{"n_layer": 13, "d_model": 384, "n_head": 3, "n_kv_head": 1, "head_dim": 128, "d_mlp": 1024, "vocab_size": 12614, "activation": "swiglu", "norm": "rmsnorm", "norm_place": "pre", "norm_eps": 1e-05, "positions": "rope", "rope_base": 10000.0, "rope_fraction": 1.0, "qk_norm": false, "attn_scale": 0.0884, "bias": "none", "tie_embeddings": false, "parallel_block": false, "init": "normal", "init_std_qkv": 0.028, "init_std_o": 0.028, "init_std_up": 0.028, "init_std_down": 0.0, "optimizer": "adamw", "lr": 0.0011, "beta1": 0.9, "beta2": 0.95, "weight_decay": 0.28, "lr_head": 0.00671, "grad_clip": 1.0, "warmup_steps": 275, "schedule": "cos", "final_lr_fraction": 0.1, "batch_tokens": 65536, "seq_len": 1024, "doc_mask": true, "z_loss": 1e-05, "train_tokens": 359500000, "steps": 5486, "dataset": "wikipedia_en"}
MLP neurons of a small language model. Each row is named by its layer, matrix (gate and up: input weights; down: output weights) and neuron, and shows model dimensions 0-127. Each number is 500 + 40 x the weight over its row's rms, rounded and kept within 0 to 999. Numbers have three digits each. A neuron's up and down rows have the sign that makes its largest values positive.
After each neuron's rows is what it responds to, as a language model described it from the Wikipedia text at the highest values.

L2.gate587:549532500551435485547512551539508460487456563479462509488461477501552552478516498547424498508479440520506539443510523470589483563487527571532448572494493504460522459544447516531546501426479512490522505480562420557455486556542522476510498463527509475499560539478493490487516539507425488431457508370474476567528501577473424538478527530569434500528535474420454512457498483457537525514500
L2.up587:578518484523484476545480512576555538485484541477493538492492482439546531474531472502431498501482501518520574485508535482482502505453536542548458520511490580424454510487510510501489507464451498515534545551480443594508501464422512436545473455519531519521537518537483487488494526538471485444518495449498475505524504529486445494473519512530604428487468469454497542459444517551557533482500
L2.down587:498485481534514428538551518548500488513482525548477480519454501451549529504496528520437471465394553521527593461590492503571468536495535538478477563494507459482557508536535525571515486419434511471519466515592433479531426459498543489445524418522456495506520510474501468497492556511481463455460512473560448466425487542482514549465517475493411486434552443474479524414447486491533488538463
Institution-name head nouns. Generic head nouns that end multi-word names of organizations, venues or roads, such as Studio, Theatre, Party, Records, Center, Institute.

L4.gate766:535446518520527484539494425506523445480507523521615438551468503506457564512495547525467507504409461561448524485550497518562504427439462515439547514460539403417479527512415551497514460479527570468531467482530523507526513523469475500492504541480540446511545460466545523476552485462551504502554489542439508465425520513526521511507470466468497513437528450539511541475445515470448498549564
L4.up766:501471497516531478508494489577410503548477485471430470465552527519586520504492478525505437431569497590495531458480489574468423482555511549569502444523396539542504535510480495585492439498522475492475442464522544525497576442502478492502504462461591457477511514483541561517511510533510521490469472529539501466494480504424526550537464528531449482528497468520529434490541468403516561469454
L4.down766:482484550499473487527499454485510515414527518494565479550472494518422510500570501516514553557426448460480500468552519527531541461454497472398537497479524406479474479497494504445501477543516565489468519453547477430492546549459526546531540567489497453515548497468502502480520507519526446458578524517454528528439551511544529516493510522465513564453513457607480497491476524538463446529533
Attributive classifying adjectives. Adjectives or word-final suffixes such as -al, -ical, -ic, -ous that modify a following noun, like religious organisation, political commissar, local labor; also modifier nouns like silk thread, video game.

L3.gate696:464550458519474506482574499493468506517496554563508459479514530494517451473524539523444531466478502501530541507468489462513453557581518477477416553564461550586549522484505515548505523470516521485437475540504477462473511571455462438480515544505518492515516589605491478492535566557443577411430567426540460491540452503452519483484546526492463530491507474452524499532511556460521507545455
L3.up696:459520458527559528450481539498484465537458510552519473517494477541436452475494477445427514495488553432481508495511570477499446451530487501480465501525447483558532439522512490540509515476513601452455519583537515531502439500462496438534511543445492518459485517456490491443514522497500569594567518420525481394489507477517472530528543512535492428491515477525485522487505511516458510512506
L3.down696:518515489464514461542465503522587606533525505452466514553514461475492539489473501502542473544492480565460457491549468532543508492505543514456463475491539447448425493535505495511556446494496517538596594452563519486441541508533490580486532521482451487563498530440453464447490538520478527500547566593480535538525565507486519539511518607440484515515480491468520491486462470536558478513450
Words inside multi-word names. Head or later nouns inside multi-word proper names and titles, such as Parco Gallery, All Time Low, Royal Architectural Institute, Warped Tour; also name-initial pieces like Her-.

L4.gate690:512471558481500445563426489515520478513501549502505518535534493466520565542504542469482532500480567553519528522537511466502505507459474516537512473492514563440489483490434560511518507552523453540473545476507465490447573460449548465501458545462503446551435515563439471536483567501533414496448461551463487483500489533476464428606465536509505508493538468554482462473546477536507519478470
L4.up690:530474570523525425531515514516470451523500505547529506438509467438542507484488532484480495557527536551546494566500496456419552489499471529487494485423479517471450424450470512493576516531523438526474497500530512457458503517485539532532447562477449403537420490546442416548466536447508422503490493549526463489558486492477465466555518544506498456519520464520433513490524448555502485516450
L4.down690:531502554457526472491576510561476534450488461490452492478530428549628467488474570509540465462508477453505479540465560495468521488572563499413478480446491489485484434448501478431473507456535494519542480462525529468492485491542456516572506477533499459482536483505464556429540513509489570518464502465556446534528504468503450587464509472430523554507446542445471495503477520509530508492487
Paragraph and section breaks. Mostly double line breaks ending a paragraph, often a biography lead, before a heading like == Early life == or He/The; also some word-final pieces like "us", "other".

L3.gate175:463536471556520508459490512515475501522457506534531490468523494554506525558560525472513456475523493511510525554574535478483373560517517446493499504510506492472479552464510495478453466576510494509504530508443470512498509535497502427512470488452507584514466452527557483524529475528485529477502517496463519469551550493525545524538480489480497501412448420478541537495531604484477471494581
L3.up175:514499425533489479522507485478486450557470499462605530491483492548545500465514568527455501439523468539470532468522481465480502496456482495530501479422509547512494566515489540504470466511461458494507500521495605541533533508481525423459513528496485508536512468538581493531472494509409514491604552609429527512526549493396487421613522474502484471501532418499548507457504525504467490484554
L3.down175:472484467630482420496467471467461515466528465494507437443521521485562479629475481522509408528482508485528447545547539479496441526532495521418457487493538500533447560544526530524465445458476510515484479493533449507430460548459474490440595443506481470523552497467519465497536466541475524476530490484521473492580536572475530522518488518530486504468491515520534486469470478493550440463459
Structured metadata fragments. Tokens in table-like or list-formatted Wikipedia text, especially music release details (sales "000", CD, Label, Charts, US chart names), math subscripts like NO_{2}, and mid-word pieces of proper names in tables (Chattanooga, Collingwood).

L3.gate377:452535467499499453581579501504467459525475510499462533480462463495500516510552532505476501497474520406468501510519509496493473473533520466534464445505486541485524460434455546469507483500511536447556487445504531546591506500503455433543488460495483509502523539525544505510524511555536457582551522498507495529506503543494486572511475502489556467542469599482508524506568447482557479428545
L3.up377:543554513447459547410535490520507490534479498459468591494516538425510475542543553456537441523494536442449466449536507519463449486528525429442483457470526468435488508440538504449521483555508577488501558457464476514517513566495474548523489481493475517462498507571489509592495463504471464516534469499505500452458480466501554495501499484498503499559503463529476505472567407477538415406481
L3.down377:489547575498441517502506506505486521555491482470488575486497503517499556543616475497473527580461468479500470452524504506529463495528487457411448426501468499486533419464505508568510464458527532517544543475507526498562479535488497498451468487491500474477516539484444560548466525575547475580523489504509492491473493508530489534468465505527566510555481515467487533463577424503564458457540
Incomplete word-stem fragments. Word-piece stems at the start or middle of a longer word, such as incid, contin, resid, Hus or Jo in names, plus partial CJK bytes.

L2.gate34:445539515512471502499510525508498518531496516508514529490537418520559582485515466459505461524513404574491490446435532526412513452536509497502444484528548483473480534509463466504509453489463533480425433525577408481478486494522464441509502500533507446454439496456525487460517466461531507524538560520427442533502465524529472485514546462449529434548525513458557566503429451465471488523544
L2.up34:474451406515484475524532503480482547549489536504526558541511476477554541521564472528501531581532471501446454499545552518458473447472521512493474517525451441482481532585476564448455526466473519401451551465483495411513493594444494526511465520572577459468521475452534496402521458517477497537506510524525516493438458476509521467579507529504457560471534471496519524521428441437425505516500
L2.down34:465467479531486465537512484499509531469489469511543549518439417520599611529576496493560507525468471606415522430518549525473500453505488540338493499487432444537470473519423536475466545511480506483479453461490484466466496532465479555603528523508527418484526512468513483465533501522496584452483481492494544485551471529468497464522470493518487534499523492533549492515516489434475516489583
Start of place names. First word or word piece of multi-part proper names, mostly places, e.g. New in New Orleans/York, Middle East, Mumb(ai), Alber(ta).

L3.gate996:482465456506556429491519576525505585542507489431466509465481459457496479531541489503501439445468507513503490537485522496515524443454419430514489527439526520532483488531443403480514490473483514503471450523493522473560533448497430472482575514509569472456482469446471454486468437534527523481448585484486462470516530523539534485560511456485482509424496440479472523506460442484461528514489
L3.up996:541498534479530465488587454487518533543450464456452503449479440540540529511518503487511517541532497468497494542523501443492411497455526456529476500495494561515498523528501492532480499453506531495470578404449490505499502524443456466399476556479573469468550447491547471476514478561493550496597480437532506552497430485430576499521463569530511481518449487572524510567482512487448447537458
L3.down996:523488524438483412479464543422555521541445541479425442500442481462465566474549551533538561553531484483508439507522543466478517483507460541455512516487487460563594565509544460450470445522485585477538528474516434509466511531453392547530465481514506526492521496512514478526587527501567531426583482469555514484495504491439553487529516515574439505526525516508469521509536528442492445520445
Start of multiword names. The first word of a capitalized multiword name or title that needs a following word, mostly New (New York, Papua New Guinea), also High, Public, South.

L3.gate462:465558541518502548527508417474481559523532500491542442456485489481465582551463496515486452420543459515531513557514474485560437481532479512521562539491415477504506556579436489489521511527523523450449489534489512457535582435506531483476533509507523452530525430482485554519522553505550577513428611467507505474550503599571534487483548533501463511457522457537499526443507452488524450514480
L3.up462:559408522457525482500520508399464466462490528518494487469490464520503462415438464542488527470497412521445493431545494463511525485490548505462482493485470473479521527518530474490586478505462492443537499516500526471592522518506490533531517531461493503491474475472513507417526494518487423437531445528501523469430478470438436472504444488535461490458517426458477533462457510467531569498488
L3.down462:538495488441534496463559510540484442430446543469505518505468527504487471476493422561520521499500463438478477474532472467523506473417454498298452468494510424454490514499549506572514456527497504450497479482451553480534547610495510550518540525387486566501498561514494499456524483509523454475539416495494544472458501549476539477505446419489516467557490503509490510468502480553465501465505
Classifying adjectives before nouns. Adjectives, often ending in -al or -ical, that set the kind of the noun right after them, e.g. technical facilities, physical limitations, legal action.

L3.gate841:489498484530494418415490496599519484488504527474489426517512527487533518488595543543513494397521519523481476488486524482476482513526472489486590457395441491516475547416596456414508469528551499487482474478532509488540540481537400509501473465476420518544467472499508458561498464446449453560539528476500472438435529485553470432467520446536483503492490489472518495509509472548528492462522
L3.up841:494483513555467416451519542604487481491522555500507419504502520479521516492588503539497521385531556530441484477500487473518457496570463533532556482433446466518465530427600425470450441539561499489498490509521506488539556476522361522495456469488435540541470494465488465556510503478461475549549499545521455456403477515505446418473525450559456541461434493532518496507509503570518490526492
L3.down841:481473505556499415517430588479506516510498555495477459480532505557563503531474452521533502479525557487413516454523488498576398505479560518290477473524510452516524524474490445487556476479512511528510496485553513444562473461469460577494489420487497521547538518463435467536520508471471503471520566457489475472509533508475526477439466520555450516521497528474516466456503533465554518562487
Name-opening common words. First word-piece of a multiword proper name that is also a common word (colour, metal, nature), such as Green Bay, White Oak Run, Silver.

L4.gate453:509524408510546519486534481514575492445494477426558509486484480561503473527485529527585474472443492533485523480530490521446557500449471418500497499438558469466555557447521505514481448547507500444539537471491499505473501484574529433562541543456464524562512566490513541479535505552447512482540539539448497533553556496503494549524494447500527533514540448485508550458438493480490532473567
L4.up453:552516430527524533419540537534518520463498436514557476410486474548476464528473553527578488495503529466480550432495510518456515533508438456472505453436530485471504541454516446431440473470468496521589504436514472499428491505515540495548559506511508510513509526530519507461592515512397510474527572540534494497563519469546527537503499534521500510491499416518496502492483475486497531506567
L4.down453:545505511575522459451476526470483518463526454580495497427474489565492430520465492552590524496524484519485450505495481489415510536568469484389485519517451510534514492528505455474518501430457510528580512493499535555487482516513508466478550539484547459526485471549509452499540451530449469433535580523554449547595488442500550526511437541516511484499509453457524438499471404525483498470502
Math and formula markup. LaTeX-style subscript, superscript and fraction braces in formulas and chemical names (O_{3}, p_{rs}, ^{†}), plus brackets, currency symbols and word fragments inside tables.

L4.gate332:506498435483494523523449527405488476531520540492490503554456450421584537484470572478541452433506514557517538513526528529566440490492470672484524481440459490458512515511482575475524502488468469428508513523482518472465510449494521523459525482482449525509503523517471508534542483442479493537487512494505414504511510495538410426529460457597484517495476527516490519491496544480458518529468
L4.up332:440512485503410574498436540460443534488473547577466536445508508446465556524474502505490470490528497507606567499474522426489519516538495516481476551560461511584496480490453557504554466560435542486519511466493481422476513540440439526421458488547485537475478507554490471492492504551406475538429568493531451574551527514522448495497495549530413473524470464400539526524490571495487432533434
L4.down332:470545499510449466494475439447492462429492427509456471467430493466509475502463487480539472570485496443519618452472464442507487506586569430514525507520493558526486392492523471509487533469502431511551454535478471472499507621442494545449476506476477493518562498557421488513511459474504443501543550517505515473508482481485475430482498485492528462530502459451536532537508458538500481517496
Words within multiword names. Later words or word pieces inside multiword proper names, mostly theatres, clubs, bands, parties and leagues, such as Manhattan Theatre Club, Beach Boys, Liberal Democrats.

L3.gate501:542459560462549519557520540476507466574501474505502470448409531476528429572516432524508538516457503527536501499540520397534502549457497454500581532423480480543512550507485421432530506466535530439476449423484466489501517570492484501551549546586452567530528428534517437531515518487445437433438506560495529512514485528410503513502477581480478509478383429488565513501604502460499499488442
L3.up501:554465495479502541491498522448444505501558493486500574483526496479474514447422496442423462525564375476540542420453437518509567433506516559460414490525470495482535491499490466506497502452455530503478489523508517484481435527442566566496495489494527516529458535445478505533461539467473492512581597485534452567511548435485537556489487424496453412463549478357521506484502520551481414566509
L3.down501:448536418528468505445506496550516441511530502490498501539535456460478457486523441487472523495481573464513511545517533620473515494450471506487502432517477576533522471485453460567561486484431458562457524571566493570471507516508498548437536421491555508493506537438549586512447410546462556503567503520479427469488490501490513494593542473488495541443519536577420462503481488498549508485481
Section break tokens. Double line breaks that end a paragraph or infobox before a new heading or entry, plus word-final pieces inside proper names (Miraj, Lisbon, NAEP).

L2.gate481:481529524539503514458540460497457410536560482489463408512508516493501465524546470512554491412562513509517470496426533487507369441464458512530522516518468510521488550451477508424510486436450449490452488441478552495547574554519503428427499464515542479508498407419552484466559509514450403525461459538513518521448538481501555509564435459510487538462460397497529505470528482476529546409392
L2.up481:468485538535505517482510442512431464549571400473485462590520493506496521495599570518474554438528486529468459544464548455553419493460494511544592594523472483573476526485534537393486486504528539517519503449573512447489584467491570503518422557488544496468526434420546506450520460528480483565520490508501524498406557473511534541521429466531493487539431510524487476441479493452469508447468
L2.down481:425488542551476481518525476474367541497512528478490420493491547475512518511533501487513555514494471530426423455505560390511454523494552470252494542503502494531492571465467535463534537488502529448553494458554489367509541519515517518538536526469533533466529491469539528543532475510542449489523499537505491482475512457512536507490473482505502576486448440560473449427471524490524483468473
Domain-classifying adjectives. Classifying adjectives naming a field or domain before a noun, such as medical, technical, military, political, financial, plus some word-initial fragments like med, cy, sk.

L4.gate493:491459504514455517519505540386457490509536554449448459521518511519461463530503473504511436453475458504456489511480484416489497426451451477535447488419459536465566476464483482522426448497449425537485484441416465545566575508532482478578432494474485482515536431493453508588492463468500494456444527481475520488506457484499505540486535515517503526481513473482411526475512528493538465458512
L4.up493:506587491466480520474563420469569527507534512500464584460460478534468479504515487412542496583510544465492453535497511431521439520527520539485502488419496496522557519461404514435548549439465346499535532446616555528511453552474542486454480476451483560470537492444434564491493457448541530453525501488503501514522406492506429513518487544489497526503434469479454420534548487495524497561501
L4.down493:532494462472435493506547458491577495505533501437466534511468515497541475492523541444538497559446555447508479492516518480515412433470573530440467457411523534493527547528435455427476612367471363489545509521542499494521532521460466573509463497449443462480536470460480551497480452494451504466446533489511555545539495478470454463465443497532487553504433476449451449512542486474579469551478
Mid-word fragments, CJK names. Incomplete word pieces, mostly CJK character bytes inside Chinese, Japanese or Korean names given in parentheses (鈴木, 蔣萬), plus English word starts (class, pup, Budap).

L2.gate205:439554524511420444554568549589540518471427523510459443437441530452445576476455503521562510497473428507482533460576548510518527512467509517517430492533526464478406521509521492542489525453549521444486459481503485544519476512542394516467442480450452470533466481509502494491530501483457462473535491469507467457502505540506462490477544455550493425452446499482601550497495538479545512568510
L2.up205:477484503484392444544483532538549507533451552488476501504460551461486583526419549546541573522490483516444505421531564463563536535500535546455416509476493454434473510450534519478528537505541555451485513575481456521520482446501429542501487421488476484499504519503490461477466517449484489484532535463545424473541510507537486451439557442568525470451425526484544540449490520520537523587545
L2.down205:552517555510502447486408539485414503506488556536486478419519464480490604516487517476504512494501511576461585429483425534524508511546495584257510516536438439510495518461465511507542481433502503538468493551534463450556410450478506538465572453501463485460581516450471501490444538568481483549532519527513488465560466479478506462470502471550478545497552551474510503482457484419579508504502
Words inside proper names. Capitalized common words used as part of a multi-word proper name, mid-name: Heart of Midlothian, World War, Tommy Boy Records, Pacific Lumber.

L2.gate653:510549480474539472491542502548458528494484527500547471527493546529522576500517478450493457532472574558534479467513518538584497557597509409523520448464475541415460554495479429547439493488530492507421501488478447541503464473492555524477556472487527514477507502494551573471555487536510544472512488477475567548501484438538472517502415464478545464490511475525516504459480552537476453483569
L2.up653:519502514517562416481575471516437541495526502489533490490497515563518542477495461475465475545492535537565478481491509535574465563599494390500507477440484538435513484461483417507425512530530475522424476472504455508483506483459536549550574472467518546504508527532490569502551507514488566485499519467465572568516475444533511517503479475484539454485548491545484514452474579537459456518543
L2.down653:483499500525510489442472482516430555492554497467456480439495481580574514470492454458449500548488528500598481439433513491504456508533541532455441524506516571467468525476450443463498531475539449519445459474514507483498427467498476560536595431457539502491452550504542537537569499507510519477539564498528455504539479510510521516485468540496538541511513484501493526496474533548489490517526
Round-number digit chunks. Number tokens, mostly round hundreds or thousands like 500, 300, 100, 000, often inside larger figures or tables, plus occasional name fragments.

L2.gate720:457498550516539510503484564467493523427507422526497527437451504453516406455481457467554487428477507489507491461477482518535475548535481481471501487570452493483549506486446415530507500475472533510494544488481584535519403563527519491487456498504459503479564438514522448509528484518429447434466549508556496535534528559457585519490473474508468538508437570491475511470538489524524528437468
L2.up720:395490571518490461543493486498573462502552537523538507537525498505445504550526478522541554413541504469458441463554519545457549573478533452575547489559457493488528562507543463489475497501488551466451523500498478565507496504545505535496513470500467523460581471506508469518531494520455500404516509629503543478452505545455510584513481447496547503501506495532439482460562501533485561455495
L2.down720:504492563492516569466452568491485466494526411470522557406485498475446428494428488491522521436488484453520560427493540522479503537532486510453431491573484468470584496528462441535518502441496463525547516501497576528553428540497478431530475469476505481445501525542556473519544500490458465477504527483580453555513432479438546470524433487440480595483477524484538472479516471494508514464491
Word-initial "Ap"/"p" fragments. Opening subword pieces of longer words, mostly capitalized Ap (Apollo, Apple, Appointments) and lowercase p (pound, pages, punctured), sometimes micro or mag.

L4.gate810:457394520511487531536547461496496484511491496499519434542574626456518535555490548533521469458497510456484523495529544543468502524492474496507506502488483453452516495466584486450507494523501543509490448413540434445590469564509469488492457521518469546538497471547410477530512457514466544489460531515562446524500506433506432515499589527537521473477395498473544500505587492458531479547492
L4.up810:465489488417542515478429495552461479557416519491491557565498515543463521507549431543405564491466501482519594548559540499534521489449505514493460465486484472505523498447546530475478483473521482473452441463532514432526470507518468510499426515512408477539520551464483458490462504474493484540442461513529440477503478502517518493501469566519379524447510536455599457428508473484503507539489
L4.down810:472529531500509448495489529523524521475538530525502571457404489482537542496546519558510457561498497595473499487533487515532502478446575547423460436556486427509429512434514484523467475477478548440517487506561514520485552518544513549492536442494445533514518533421576473498514598507524484492545519448423514438452494500508526504476450522535441498517505501414486556453509468513559556539523
Start of multiword names. The first word of a capitalized multiword name, often a colour or place word, such as Green River, Portland Traction, La Salle.

L3.gate995:469538568500404442510471520426431463592491484501501482538459557447507463538607455497531396430473536489513498493502436526481541516532421521509511478473493530448579550523550440481483491433556470523508411492543518502548569535473438503485493485456533504509457495522555511527545484561456509539513482496501473466529585475520523476537484489552529573439437426484552531502517572484506504552550
L3.up995:456519556517401455523496483440522494522504452451497474454468555484504437523553443602490449466465478444496405503492499565499540524500406504504557492537519517483563493529479454479502547437520512510521449516525566497566475515469475523498474475524569538549512547512498545502534526447503447526506475462522406489480543465477518455443547528530589626449499494472546483488469458453497515560512
L3.down995:485506530514485570501532504566515534488525415495459535515557483473459513520516500504537508530549453463484481499504542588545462482471472445475460557493578500502534468466530430529529450414471488492521550494551477467480567556460551565500449534467510464506557409499429553510557472464472454457500497458435501527494503543514611482358509545426451485542533453434490532441479464464546499482475
Mid-word fragments, esp. "iv". Word-internal subword pieces, above all "iv" in foreign or rare words (anarchiviste, Srinivasan, Tel Aviv), plus "op" and year prefixes like 196, 188.

L4.gate249:467561520461527514495445504503453511484527489511462462559464487496474537544502446515543458451392430479510416477493559514548478511508511477559468477473449515472501518561475569545519448447470521494504483470541505495493524527466502437515608448452396502563519501436540446423480546512513552506498513450488543529575495457571460466517510474492554513563431545427466563512465566545488434455597
L4.up249:459558478480460486485463499514413532493552457557481470500489448463469523533450508529525403509420477524466491508477513491578461440512539483555471446552465564537488510539443492556528502486461505480478504489531485511470465450448500544523547494498469521500594495444478464450475460492484498517537498514553477505522522486436523455545516482491487530538504566401487510535423550540538514430527
L4.down249:525528564504501504540488497512509509542530497495451498478495509444508459520533469478499467499515490535516431495461497496518534482586540439526457523469496527486516588529461365524504494455461470518506496483535446563497485528506470489544528479514440490542565454498486424474503444578504450483490464540540473496528486455461570504494439492486431478514493514438509511500480521557517574393534
Word pieces ending in p. Short subword fragments, usually ending in p, early in a longer word, as in St-rip, tet-rap-od, pleiot-rop-ic, op-tioned, Lip-stick; weaker on short nouns such as bomb, roof, leg.

L4.gate411:490481508480505558520492598523534442520419458522455446496507477457529477468561429560543453513560382567520486465506529512450545444544550427460546505528485473539569439485523467461513417572516576504537417457511536484472529545514475451572486499517479434485570548486477506582433489447522542533556593556491482568517502493510520515479497463492560552502519498519529441477429481540524509556512
L4.up411:521500465477529564479495443479549483568492528526489457499529603505473465546521516517570545551540422485434505532464485499526485506495472577464551463478507517519514517558458509493502526525542575462497466502581626497488510475537489552472548494500501448425487520551510476464438469552526467467509506523509488478502527513481475499525543489529477469527467497505560509485486455530503513461517
L4.down411:441485598469489495485537481468479524473480529473514541487515511578490498513531490487475438542481480454586542415474536484418509490442550502393455479524449543453499516545526521517469506553564487560494536440459524442454471584449482526505526531513443476528497481444469537471473530477518463477564523517455538497528544549522572444520492487552569477475463520520509516487483515418505439510574
Proper-name modifier words. Directional or descriptive first words of multiword place or organization names (South Carolina, New York, Roman Catholic, Liberal Party), plus verbs like joined or enter before an institution.

L2.gate5:486512527435435443537485555479535465471479513509455509473489489500517505505543521508515454537515512414444512534498516459524490509536502372498573434517489471601535503477444493440465547541597526517471522452573450473491482529528532487449474497467494540522469479562556523504477446543536452477519519504546442449473520559464477510466495498462468570488472496537485561460554480472539395438442
L2.up5:557554503494520481475507455484550507544493485546465525500531539427478507446471467421509503559507505420469534548481506464464483492582498477549524417421564549554490541424527560489534519558439547462467580474477516492523517548570477462548463468453513479516380461512513511499570454514504524465574457505501468501532464424531438525502474561451518551499424541468515562548491442569509505499508
L2.down5:513491499490450482487526491516559505534484452455491500493504512550490526545523514483476460555547445470458545520467463409457510554538552445749500464523545524569499524432481525516522498515490521579455543486528450486467532590545453499490487471466473518475473554512443545500530469514555440490519471446489434514448564487458530570520494481466595494545491541445489567457470547433504402476514
Employ stem, people nouns. Fires most on the stem employ in employee/employer, also on other word stems before suffixes (own-ers, assist-s, vess-els) and person nouns (artist, members).